python train.py --num_hidden_layers=21 --hidden_size=384 --num_attention_heads=12 --num_key_value_heads=12 --head_dim=32 --intermediate_size=1024 --vocab_size=8192 --hidden_act="swiglu" --norm="rmsnorm" --norm_place="pre" --norm_eps=1e-05 --positions="rope" --rope_theta=10000.0 --rope_fraction=1.0 --qk_norm=false --attn_scale=0.177 --bias="all" --tie_word_embeddings=false --parallel_block=false --init="uniform" --init_std_qkv=0.0259 --init_std_o=0.00399 --init_std_up=0.0259 --init_std_down=0.00399 --optimizer="ademamix" --learning_rate=0.000239 --beta1=0.9 --weight_decay=0.63 --lr_head=0.00474 --max_grad_norm=1.0 --warmup_steps=224 --schedule="wsd" --decay_fraction=0.868 --decay_shape="linear" --final_lr_fraction=0.02 --batch_tokens=[32768, 65536, 98304] --max_seq_len=512 --doc_mask=true --z_loss=1e-05 --train_tokens=676200000 --max_steps=10322 --dataset="wikipedia_en"
MLP neurons of a small language model. Each row is named by its layer, matrix (gate and up: input weights; down: output weights) and neuron, and shows model dimensions 0-127. Each number is 128 + 32 x the weight over its row's rms, rounded and kept within 0 to 255. Numbers have three digits each. A neuron's up and down rows have the sign that makes its largest values positive.
After each neuron's rows is what it responds to, as a language model described it from the Wikipedia text at the highest values.

L4.gate793:079128148109138089146154078114048126138145112165140161099079093101159156145135089124154125152170113087156161131075133086107065106126141129121127105183111113184161125164137132113109148135130099087150148153180124087128093154161148181060136096182132069163123135086114139127138111096148139101138155153109107142140178114140102192166121146181096134151151145142148153083131163089096093092210
L4.up793:139070107124113130083155058119111112160123156123088103120159083107124133111091082056150153176168117122137162137103097066093117098155100084134186132114115134133202140099140077093098179100099136080142140144164163090148132136124216156105103072144135036174096116100130107053146077090124136124142142138158078145163162114176149132181095108181163074134132125100171174102087147146084091142134
L4.down793:120089142098146128118106183098149195121142098110123166108167077040017090131118099101115145100119107119114089078139079136132150202141149145097113143116124115069151139143074123111093115180115160116255133134122062089180122144155091109119142098153160143142158109153120100200137175109139182150229143147206161150071081121154108148131115106122159127082121090146137132155152111148116163148122
Sentence-initial word continuations. Second word pieces of capitalized words that open a sentence or name, as in Sever-al, Ste-ven, R-ight, Th-ree; also sentence-opening number words like One, Four.

L4.gate813:098086095099146146133086132115172169159105076152138104083149108072124087098188155107141168149105129147135149137159148092088189080144115113144125153094072161128136088157123127104144098129148130133101126145141167122149150106090120147134121116126130103150128181123092135136110088127119141169116065096220091067091170132140126170137129152203127115053091105099145144097167069126102168139130
L4.up813:193143108123152157114115066082218109084125101137087137115179081104113130062171114119116103097120121130165143108173163038066111128125166171163137093131107131135163145148154121172121198099167156091161105104115109119141117088139150122131166121139141119125165159109164101116113141080139099141118139131172183121163158130095087133192110112173160172111143132155120149139138122192087132134128
L4.down813:149123141155049131173118111120115135145180123053167134139150105163143138142125157158129140104148137199164132083127062097195081105187138141124149106160131154125121158116125088126098120043147075119045160170160097128178128131108065136137126145135126131116094144157162148147144146132144133130130128179131113133149129104178139176060142117079133115096119127107118095173100087095081225132141
Word-completing subword pieces. Final or middle pieces of words split across several tokens, completing the word after a short stem, e.g. sh-aped, pack-age, sl-ated, orphan-age, hexagon-al.

L4.gate3:121134111137140160044135111126107179083136133062064127073103121129138154128098113144107136054125149114100193164126045137143118117110133151147138118121104106143095070167135128115093196097151092126093150079150120136071113124143128060155117111173145167136147168109151122071104131138111119139129167099146094086134124162081140100154091164133167221122080132150099156128126134111064128157123
L4.up3:050134127182152043185098156013145123162156130112122090104160133186124140144155131092107136100113119075099152119139135158122090115078156133083147136163161147121109158163105110140122182143171147104107150167154120107147100126136105043110091157163164110178140168099136124060210115114145112108176198073105157117101123115076116105140115111139230115189078165135168171146118127110089104131145
L4.down3:119148111143113112109110126203159111089113128120096125141113171086177151074118130161087125080135172121121131137070092144087117117122134136140146115186116124069139100146117159136077119088141092103174112113138112141114150124100151078189169115161142125109163152081135108083186158123110133110143145119089117108104123147131125116120166114127151155180072148144155144115120161149138132080114
Nationality adjectives and sports. Nationality or country adjectives and names (Russian, Ukrainian, Polish, Japanese), sports words (football, basketball, soccer), and name fragments like sk.

L12.gate860:171136082112135137119119127103105075150159124102124152129104158158126140096127127112126110175087153227114118109170046132146097147100127150125062173150133074147140133137125160159087142134160128160103138169127096142116133150136129179145169049060117107122105149172112089092091125100068132130138157134163134118161148156076147137170082057116095202131113134154140122178174124156127096119107
L12.up860:168109130114126196106069128216117093155084131122090106110091156102123129165099137099105163111142109147100081157137113108121196155123082104130129107151166150120188084133135168160109103129110107094126125111089150179101132123125128154089132160214083116078129121150160117123135019101142075125203081120149079103144167158150065153179127152134112126127129155091190175179130174086111150082142
L12.down860:099118194115124148064130166076176122160119121150116186081127127177144113098076112079093131119115108088086134106112137089126127104133090149122129185162167118109178206154096169107086096121126095135184112101057092161082140113121134114130163094217159149184168128141109135128142121132103139077077173142126134097120128172132091092125095114139128104155080123123116155164132126121150089097131
Place-name and nationality endings. Final token of country or region names and adjectives (Serbian, Azerbaijan, Spanish, French), plus possessive 's and "State" following a place name.

L14.gate387:130100143107134120143145140173190132127114194190165188106129214087116149143141119088092097124116154112172153195138096121125176143130096124139080131120118130116106079137140098121078128114132146076166105083139155127083087111139230083125108092097148161138125114117119153183123129111142091123107178114172165101134091144124141135150125179117128192156124121123123145112144092089118143063044
L14.up387:120122103076121092158124117101133119124191113121136130158120149108125160139146089132168192118062134125113142172211152094110151126083094160161140148163138151153199185078127128132135137159113112170119146140114127076143147098144098137174161159167084136185111125104116118125141123134121157049136126111176123162132151127128125103182128117098123142111174126171086148114169082124107154136126
L14.down387:117127120146166138107125120123143141122152122090097157159140067191150173139095108151116062145188126156153133138118084120112192083128111116146170143135129111132130159059130172094123161110093078087162161108121129123186123109102150123119106079140091121139146137137129118115113172150131092142133106138180122094114122120159193140137136158137114071134130148163120189137126183141198122102134
Adjective word-piece completions. Mostly the last piece of a split descriptive word, usually an adjective, such as sl-ender, b-old, bizar-re, prohib-itive, or Thoroughb-red; occasionally a whole adjective after an adverb, such as independent or younger.

L4.gate388:109163167130144106124128118067118061125138146145094124167106101126172164102159132084208143125145108147087100167096170102139081149173127118187139081140142137199112164162130152122175127163182118134125140107142131080148121100074149095149106092079053118122159148131140159106157196108098076183104171167118143161137094147164137098074070138125132084174150140128160145186068098105116086139143
L4.up388:082150102119136094133144165139081095094118137103088172132092107128137131127133084123091095161093155133154129126116077026139119145122106138087089147142106078106112100111116103107146098117132163145128081115139137098141098119176145157096120121123061158169148178123164076072162184147144087110138188125093130112162095113091136108161082138207110080148135152174086157043128153160124070093144
L4.down388:053127130170093157094181093079089160103089108138147086100227118133119116161127129162075079089129122073076108143159145152099109133104096167128075076062076090135086158099104105147140097092134097128239107146132123137157107129170138159105095092153107158142151134119156135110138164149103147118108095180184175128116172074152103078129100091130107123105139164073096137131090089119113171181130
Mid-word continuation pieces. Second or middle word pieces that continue a word split after a short opening fragment, often in names, titles and tables: Pr|ism|a, F|ort|une, f|iction.

L14.gate760:107052124127141111211109109171128126141096180208132078181151084172158075131112127122136113131098114127103171147143161130180102161112149064134142136130210142122129081112089136086145146134149043107097123162108109111102078109093088142148088115138097139152111123154139087158107132140146075122158101132134162105168069104040153133100054117126157133094091143154136118103141098150155111093122
L14.up760:125166128099089084153049107129114126120129144081138166142124135203073200135134118165134119120131079143106134147106133084154147142133131169151117112154137160151140177108115145123144129175135163130156212133111114132121133037111113094101141087163128154149121092144127145100110112139127084147121161124194067071090136147150126165156074113105149073124167142105138103119047105140159093142189
L14.down760:092070082112130045133129220135066163037157126158108116157149156147107079113139092196190098116094087099112139104086167150084111094110120091102118084108191139177059144118108155142156174126080155145084120169132156140165138179148130140159114137131113135088111139148135135124125166122127123104128172156112180145167153079121115108066169144162182161053138121118107138154120135084105193212134
Mid-word fragment pieces. Second or later subword pieces inside words split into fragments, often names or rare words after a short opening piece, as in Me-ow-th, Me-it-ner, dis-m-al.

L4.gate157:121113116161122124171067105147096090086135134108107181118127130097123117065106140102154112063112120122118102134138172126150102129154150132120102113087100119145088138177118166105093144084123095184114109144124147202155143126095138149156139141146143074140117086122140124118118143112198166094115093107188150092127167142161134074121143130129111134149134149165105190119149148161089061107153
L4.up157:130112166120121111130150127124169127124121116125134117173093113146189157161139138196126105106114150167107190138116107091096141149144119058147044132135100173059142154142194168193162108134116084117122128148156094111108130088141117176102169068109138114130126130159128093103221135172161179114082127147154162158101116146149098097101188176128106186091154190131077142087176123125123193139096
L4.down157:126119177148092115120150174104166100180122107124097169143129131158110166157126128131086204136125131110118143169134149116174137139099162092174135125149107145084150180149160118157125112129107161135114162166138130072116143123166060137085129126111089233147184117135123098161127127161130074104102144189090079121129076149114142137137148091212116107137206112142153105143105065078183169147093
Mid-word completion pieces. Middle or final word pieces that continue a word already begun, often in names and lists, such as phr|ases, Ant|o|ine, Seth|u; also States after United.